From a checkpoint of a small transformer trained on Wikipedia: vocabulary 8192, 660M tokens.
MLP neurons of a small language model. Each row is named by its layer, matrix (up: input weights) and neuron, and shows model dimensions 96-191. Each number is 128 + 32 x the weight over its row's rms, rounded and kept within 0 to 255. Numbers have three digits each.
A block is one neuron, or neurons of one layer that tend to fire together. Before each block is what it responds to, as a language model described it from the Wikipedia text at the highest values.

Responds to: Main verbs after subjects. Main action verbs (or their final word piece) right after a subject, "to", or a modal, mostly in plot and history narration, e.g. throw, work, sneaks, collaborated.
L4.up523:193133107172089131147128145121129129128182122171136083054135131165101060158093194181133126124122030091087156169115130138139143170111127117177128148067125125116124177142108060147075140153108144129148040085060173189128118153111097130142135114088177177066147142084157097146100182152135080139
L4.up985:178177137115104093116168097133181158152161149134127143091135119152116054128146185162145180088084101124165097182097136124158112131138126133130106146059114130136131199170112125103109166122134152149168122161151152141152105151147131143146121130122162164154189114117095149159088126184178066078
L4.up1701:143177088171121124147157122133130154147212120144079144111145082163105066127128181122137161118139080065120136114157075190089167151107134136116120129080112136157100162125069068113062151100114122167145107143083158145169095181141119156117145149150185147108145090124141122154082126140142060149
L4.up1869:163111148151065092164125069118088133130146149161122145101105103115075083132148119147118136096132142118150126166186109167138135175161147144170106138100110153181137115137133102115046140149153156161156099172113140158175156105134089105111121172177141145183139132092095119119097177185184072099

Responds to: Past participle endings. Word-final pieces that complete a past participle, often after was/is and before by, to, in: trade-d, hous-ed, transl-ated; also other word-ending fragments like o-d-ds, abunda-nt.
L2.up2234:181114130063126131065142130116079123167130120122132055111109082148045087151109140117133163111051069080138160152130142091144151178079125110129119164130137105147172143129127123058092116152132127129118188130168107176168160123115128201180133092167202146132118135099071069124069226184089036107
L2.up2293:170166129118146085111186133132083120140158126113135158077164090185117144153096162168158115161101132079150163136160075089083145118128105106140122187150132092186122124110106161075154106169101159136109135070114145079157167147150133126150088181161178116126087118094120092108131189102063114094

Responds to: Closing heading equals signs. The second "=" in the closing "==" of wiki section headings, just after the title, e.g. "==Early life==", "==Reception==", "===Passenger===".
L3.up62:167150160159111127149155080119129129043118181174087092047127101173211148175153096133088150097140121112100122183071110085115170164167115127144067102100154133165172140079146031148111107089116126201133124131108136130155172129162113115134150132125114137067151165144075145192158160141118179131
L3.up392:116179123170115056162138132184099137120081139132112134145182088148148111129130130114131139080129080080094057128137104145142119143087112090057141086150162129126146183067118156149119144134091122143114085117083085189100124121168084142109100107197130149091078027086117177140118142118159085172
L3.up415:126135131133092131130092135195117190110150143084183161140140135077177163063121220145110126069136124139089126084098181095137091124104141182094140174136121120058147164150154125162141144154117102097120126154132174151114178115173115152147070105147091112085091179081135164117134074148120104174
L3.up1006:146117141140133131156121131157075223119162129161109146137143157090154090096100126108092103129105087086131106098146087161096150126110157153095055170113141103119168151124166119164199164159116106134110097125093125194096077164199107118079149084132120159114154145110138152162095121120175135120
L3.up1080:184118143139117117115124155089121123195128155158156158137096108151110120165085117133079114094110070175127142142128130101092202155157118196105107154162135132142115113102181068173134196123065148088110092121163081159138157109107151134126078139137121140112110205157127138118150176105135175146
L3.up1968:097156110100042087128196150121134128148146144130123104136131035156128132137154150152133182139151080089164085142082125113176167142103076121091136095176170096156132115110182142150136114156134152159088089142057100187099148121164105156113100129179087058139156136125162115122131140110131193123
L3.up2270:157131134195084054101185133200141106127153124122147147155124127108101110153112168099170112114118115054158101114109156136131106097142131090130184123105142112166166198179155083168129138137136098111113123075083125182120150088139125167100102101161146142151109175079197074128145131164121111159
L3.up2297:130126115120174096058153130093101159148127138143172112146095116134108134072140067101146164115130128124141124135132146113150110085118130096131122117086149145132161133104132113118139168091089153095129104144121181203089140142135119115138175131211142082135051150109101115145076125154102103104

Responds to: Section-heading closing equals. The second = that closes a wiki section heading such as ==History==, ==Career== or ===15th century===, right after a first =.
L4.up1004:120151135094179107119134135152095215147145146123116159100056125139116121128167162116120150116083108129069129127121114106149143123162141129085171120150109101118170124125082109202097130122053106120091153098155125137099157089140127146081116120183110125072098148097191051145122165186102152072
L4.up1646:114139183092094111127152112132167208135097108179077182101096103115154098140088147135118111123136131075167201160129082095180146142155129136116143157136134118134163129130147095136151068109087120075087183141068068160129125117130130143119127122122090144124118126164200076091109164163081153130
L4.up1777:130157185063117092131131114119084119097091172146143069115122116119118090096095159091123094172112066094119080136076098189170152194161135120043108064115113131113154138151148115183100172064148136101072136122151090109064113134176101128129094123086122174136174155093112065118121190135128140154
L4.up1913:096165150072106145163143157112087154105170136165167135124153162108156142112163099139149120092116112066129082129128150129119148125076129130084106166113157128117155114127120180129153105091083130150137112112129155090151183153074101109109110122130161073104191148115180086103106126089139201102

Responds to: Metre unit "m". Mainly the token m as the metre unit after numbers in heights, elevations and tables (1.83 m, 1,960 m), also word-initial m- pieces (mafia, muddy).
L3.up528:158139077143138155121113141151115091132084206153125123127172197121160131164129142111142160119122099128153091118162125121173087127169141140125055116101168121102154125103104146147062146061120088083081148195080135133171138130140154140108117154113117165150120064111119072137144108172170138122
L3.up562:148135171143134144089197087120172146104086197094093119154144181160094113093115112157135170147062133164138138131138120160090105164115161127174096106092112073171109135181123140119069167169136176106085121117092139142121129097076130163092131146141165091153107119154148138134114186160086127074
L3.up871:136066117159087083130082114207103077159150153152140081126140136078161146088168111161062068145112115142088153144130159065255150087093125132150137065131151079086130093189135190115121123114168068141139109107135196089077147114115105191068178069173158073125098087081103088138111097094160080146
L3.up1687:136174088140159148121093081131167122072146139131131160104144135107143109181171142136155138193160098160152114160129120055164166110185124103099152122115137111188157134133055163084137095148138111134129044118120147145092121185139114151086136133153101123137143107038186018159097138146159154113
L3.up1838:078197142143071129106131127129145115152130153127084099164118126166101107104145126154185138141098171111020084120064076078178138129138142130130049140151154099139103120140090082122153171106113158143112134104172150143139125150084022114214149144115186097124150102086151094128132191134110130165
L3.up1961:101178142196200107191107163170156118145129116077133134120131119094140141078136129145117089103145100135187107133079130120187154129109116104095103137184100091151133093142185094159123178036110112112192206133054135121119135057156165119066156115197173143158111180117134101099139106132144126117
L3.up2037:112200091087142101144174145142108099126151149098095105113093118159092117131125120125143107144148130085113118114133113153124086151176123119141092129086130163157088132101085087140112081172058148117138083107136074097144157154163142086067100155139170140087125121081145113183159118136144162092
L3.up2266:095119171102111133120139142134120122138142176158126090071127085109123143094101093064118134136111139128140087124103161140200075088177114133067131129116100107139110095094139164093137071094129146094108102132082144155131119140168081111108135129153115113087187126115205142082137139122077126080

Responds to: "as well" completion. Mostly "well" right after "as", in "as well as" and clause-final "as well"; weaker on scattered mid-phrase tokens like High (School), drums, ten.
L3.up107:073118094107198096148115157104145110080118136096139104165139098170120083165167111153087104186164162073132161156103110148218096134126154144178062154102135147120161120122124054135110135145151128118119168140110176114080174156153146143137148155155156175170148121129082162129138103139109078127
L3.up132:116151124130064061126130157169152155162122145139145152130142139110129138122133158138154129155158131094058150156112134050241095091139137094073160087156142161106162172110170113148079138127161150132110054127124138121176125104100112110096134135147165133140156115117121104148113094157084117098
L3.up381:144176117167149138117125085188106143129128144099106149142131147117114073131131095130148148163171108143103083093129088131130159146149142137125149154066136084146153195130104183143138102106107170161091088150150119143176154138132113161089117112098158140080109129153152071117155153100097097121
L3.up443:150144156140137094099147167215075102123129157180121103178151110143148102113106082136088199146144122136119094128121191123126104130075181123129107108116057068175152165113118138097105173082148151125156150170127154167099105169136165138093121080113237122059138090090071141115126163075110070127
L3.up970:109149182138097136126108088156150166173135119125132146161210117173105076177083101164173120128126152119124101016118122100139095100130116121129127048140153137110128107143093166116110180072110128166103186118173094165067113141171134144165122105173172154088129047167112025097106101127105148120
L3.up1117:174131124110104117116111153169093126091091118135126124142124179175182154126098171159091119162209121167090107147166090105178128149136125214091168087113129113166097119110147106097138094124105090125103121109100173113089110098111137136128133105114094171060169178135119015117172109106132094146
L3.up1478:165163116157127160147125107133084153110111146074104104088154133150143153115125111123150144081124157099139110226139160140133088176112145201107145117120105085055150159155066133093084118064125164127108140137086143122128106093083099144085160123131165081166117112138171083148101151150106086179
L3.up2001:115132119123154122108163147142124093191143184145037075159214106092122159192144088120174119173127170110087082111105158133121131151170150124148152123112111104129131173088134156135105096051147108166131094099126130123107149179153161163094162142133129158191144166111121145153121079156145107150

Responds to: Heading closing equals. Closing = signs after Wikipedia article titles or section headings (= Seisyllwg =, == Works ==), plus word pieces after hyphens like nine-month, vice-arch.
L2.up67:131138141118177113119148099145111117128092112139084118092150123105106098052145105078102100137170134082122127142133100092118164137118118052108108152198156138124114138146108176085114077103126128149121130190177145148148100157078117174138068151198148118122112127141112106175133122185114109134
L2.up1889:186228179110153126138145063094148134122108070159112100119143121070094107102126101163131095096119154067125091089112165077174160111147178054121125149110159122138105167177097084112160108127089178099159235139118105098146017095063091179083155175114118207069159131139200138137140076114091105073

Responds to: "as well as" connector. Mostly "well" in "as well as" linking list items, plus scattered words like each, own, much and mid-word pieces of names and words.
L2.up1837:122152110170093097141147124147104163122142095222149127139092098160147098130122070098124203142168126154150057117157122080100154188050160072136165099106141106195113121132108181140166149149112140107155151165126131125158105125140113160136149125137076177133135128152123141154087158170107115108
L2.up2193:159149137124131052106200142095106170156091150154114127140227157120117122099063173071080147119175165108145097144132142113073142127181085150082151074110129134094099095160051158154098128086121128119114114161081100190131208148132111104136116136143115109102171130155079132115125149149138192085

Responds to: Connective phrase openers. Adverbs or completed word pieces that begin multiword connectives and modifiers, e.g. well in "as well as", Fur-ther(more), No-t only, Al-ong(side), better known.
L4.up285:175139120127131061118157150102122158073120148138123153108160152171115127169110183172105160134101137139070057172154116091116073162087033090089116137191190130138180158105087142113148157131100109147094138098100165147119106104091152136154061068179160091157169118150116121185134124178072104176
L4.up345:187155148108130153081110145140135082083132142145131132118119096187097104135133092137119137130090152120163102193118211088169108111124111086077176114132167105160117078163104122162165135097089154138149204103111125135093168118128137125133110145149140154132089149127124127153123096123094093097
L4.up1250:112164080128132151086164182168112138151152148101090183115133150084148098153044159142110116152102108156140162104161116118126137097140071139090105093153119121133061099157109111115134105103105131141093109100050113133126071094107108135194144143195121104066111110104162115084119136162108149178
L4.up1978:146108085137132125090110191119116180135157164161120149137153117150094128138116112147135073132186120108117102120123161172151122136089088125134171118096142098108081116127100123160126160073155109132148152136078168127106172090112093097122158068144183134106131144128126086149147129174143061154

Responds to: Heading closing equals signs. The " =" closing a wiki-style heading right after its title, like "= Sheryl Cole =" or "== Description ==", and sometimes a verb following a sentence's subject (formed, accepted).
L3.up774:123144133126123058091152140186108153126103187147169104088101199147125102153065146124088125123155073135111147163191116144134122097157152108124101096091087105175130127151085089100132044095081098129112082081148183112119126065104147124169100169120149125133163177112134162133057143116108152136
L3.up1034:151098154149111149159139130154133161150156123169049117138172153075084083082144204152104197110110139086024117118124134110168101132144117099112104105119169132106135158088104105114150145155079146105112117094103160130107091108175161150130083117127127191130181100169152072125167169134105071128
L3.up1046:116105171145112118105110154099146121094153147104096172201097138189182077137082131127066079148139108127143145144073133135116114164132129126141149104089110099099154162198074098123112142141089113118197184103154120137154093130131082071107117141171202139141093057098229050132170136100115186097
L3.up1211:074172147141159081162158128128172042101108124165142129179141133152096129125103100111118063074118115109059180136161117215135102165105109151109186118098115111193166114149111117104162155143104149163144102110147145140096095071122120168152148136065146144123162072161119128113135164132117103147
L3.up1598:142199124155133115086143072204119118170081116162125138206130104140143137172050125135143112141212130141075129079127124132143024140178091121146109133146135110069127136146137168120104107122118140167090090167106127135137144157146202127130193095106129140188144137057146109116096095141117155182
L3.up1770:090160139160093149178155143081108107131093118136077165088127100122108127078206137130060128137107128142188096079125180135178119132106069132158162069141136085131094125176081142177157084125144125108075061117176119148122071194116158074165151100079144121159117117103118115158119071163103126150
L3.up1782:089172093154163176114164114133089133104098110168136056159145106154151151113156142136115075122116139122092096038085145116080162128101145119104096074129098129102147173103092136191147094111150103178133108103147130146140125142102066128162082141119108118133161087096116047152075136122128139132
L3.up2052:102137092164134084192138124142191125093163056081133098164133151158091165154148177092112101129149138063158121110102135100171119117175130105141103129143101129147117145147142127114176086119089090095159151127110134161165161149127147164122120151122104137148171145117178089090140088135094129130

Responds to: Metre abbreviation "m". Mostly the token " m" as the metre unit after numbers in measurements, tables and elevations (0.23 m, 1,960 m); also word-piece fragments such as "and" in expand, "umb" in Incumbent, and " such".
L2.up1513:130195128098099131149133134106112169086170151142173213138158138152088076041124152182072095138082120108162074095112114116129134091152162149102044126153160111120142151129118103159205098166010165179059203092141164196085145110176116128168153149146189153095150125125186140154090123128104109080
L2.up1976:134119129201090130128164172111086179174107139103145109139157159153128120136144150203124135129160122160136125157144096163149148158095148164075153075113111078084135114090185123166132093148134117142076164109028099142111116143125118136092104075100174132071109075111186087117082120125104108116

Responds to: Verb-ending completions. Final word-piece that completes a verb split across tokens, mostly past-tense -ed/-d endings such as store-d, emitt-ed, pitch-ed, plus a few name endings like Roy-er.
L3.up61:108187135179082156123107056085134121144128090130128166064071092108142049107086202081102104110141165110067110138134120138145158177061119157140125087146167089174074135099156081145065123167107225114113094119115124155081050202096051122172093131177119123078128137081147096095126129099124112099
L3.up348:173170135098155150126112157163134120146162130161122166067142085166063086098116203125150180138084122119151131143091078096123168167049094104129119091159116111141130150159076123125064135142145179133160133112023125160122126089107083148106077140157209166118116147091151147125089096219125078089
L3.up397:109106139148107167114191097126141132154139071144067171112103116149106087084152188161128155124097149169152173134157090167160133220140116180087083107106099093144082105161064061182085101187154176198107105130140120157107115132117123134119084160152150218115138110079146123088126135176162113070
L3.up925:160131099207158116132124117089099129147144140173079097102070110091100080163126153158183161144115178160073196147124071122071139148111097138094097102121106052095144137169143096079022136133179137163109102152124149097112134217131076162133102147137123196130160124082172173105030120142101104107
L3.up1184:159129165135155149141163146083134086092171077209106164134056171137054126113151255133120135178102179140104159129143119093145125143148161161123141121092094108125133151199156120090108086154123164176139170164140138105127122103090097144160127123122143159120146113147137142122015188097161131088
L3.up1610:180122056125143111112105163134128161156156111154141156111190103128076074087093212150126152118159059115073080139074134165129111195130129194077153128116140109094161171163100073141082132112114096107153143167146147158151165171144123149143106171208140178097148093119154145134139150207088033092
L3.up1803:140121122137110165119129101156124127181161132131102080116118076112116164092102154092132159100157157164117146151169132071138125140075133149110138058136123140085114124129066120155153068120166157093110110173148141174188194125160089098091150152100165177142109114117118116130056152181143007060
L3.up1998:126149123130172147083117075120118222151151101101165170107152166131141065178095158167110118044134118119074122110097101109129156223109167111160090186082122070119089122095113093126093143128097165072150161181092132148138097183129094147111120107194171136105184130068107076090050124121119062117

Responds to: Heading closing equals signs. The first " =" closing a wiki-style section or page heading, right after its title, as in "== Early life =" or "=== Singles ="; weaker on mid-word pieces like ing, ion, empt.
L2.up397:121138106158053106151146108163150119121131095183072132089133101143188086146120160138121105101141158092144103142106112083150163153108141100111149154111199095137158144157089116163169114094125152124115120141141174177132130151150084190134089119138141111114137093153146021127081112155128115089
L2.up651:175155106160134082124149145134129144067145121172159091089129171141163103071101157125161179116152030148111107142104114151150152131198115107128155114110172136084173159171089170160145106147087131099144145141102109203042180163129139125121129141144127146074138203133101097092149108190094126060

Responds to: Wikipedia heading closers. The first closing = sign right after a wiki section heading's title, as in == Development ==, ==Early life==, === International ===.
L4.up431:144123166124074129130148112117106127147112088110142101130132124134214119171092105172081060099152066088098138128181111093125159148063180059148132125131119165093145135088143153117164121132091141076127123114107135179171136156129135123141121106104124141169132137115103159125129156105132142151
L4.up800:158191112151129142126138081139087107103109144134107085141095109114180182135181119135120144115149101136155115180086071105124184114142099057142183130125135126153146245159170058132096115088080114108095142106183152157111119126149120151062172114163088137140076164117139144154105112118115145129
L4.up1626:112145166084074137168137144154099136132201129128087127089138128093144151224084141138161150080144093114098108150087086115083170135175141063121145125164137126172162180141078077146124097152112112144077175104103128176066139151120126120162092125184136193131160135108086035136112213130131098145
L4.up1963:113137192099117094122146078141151141131152107116147098112157111124163166123125121169133159079154145101162112109112109055155137122165190107127183073139159114115166195127213129085184158130071167115165173103144129178069180154116183118181059112131132162140088085058113101102184134104051149113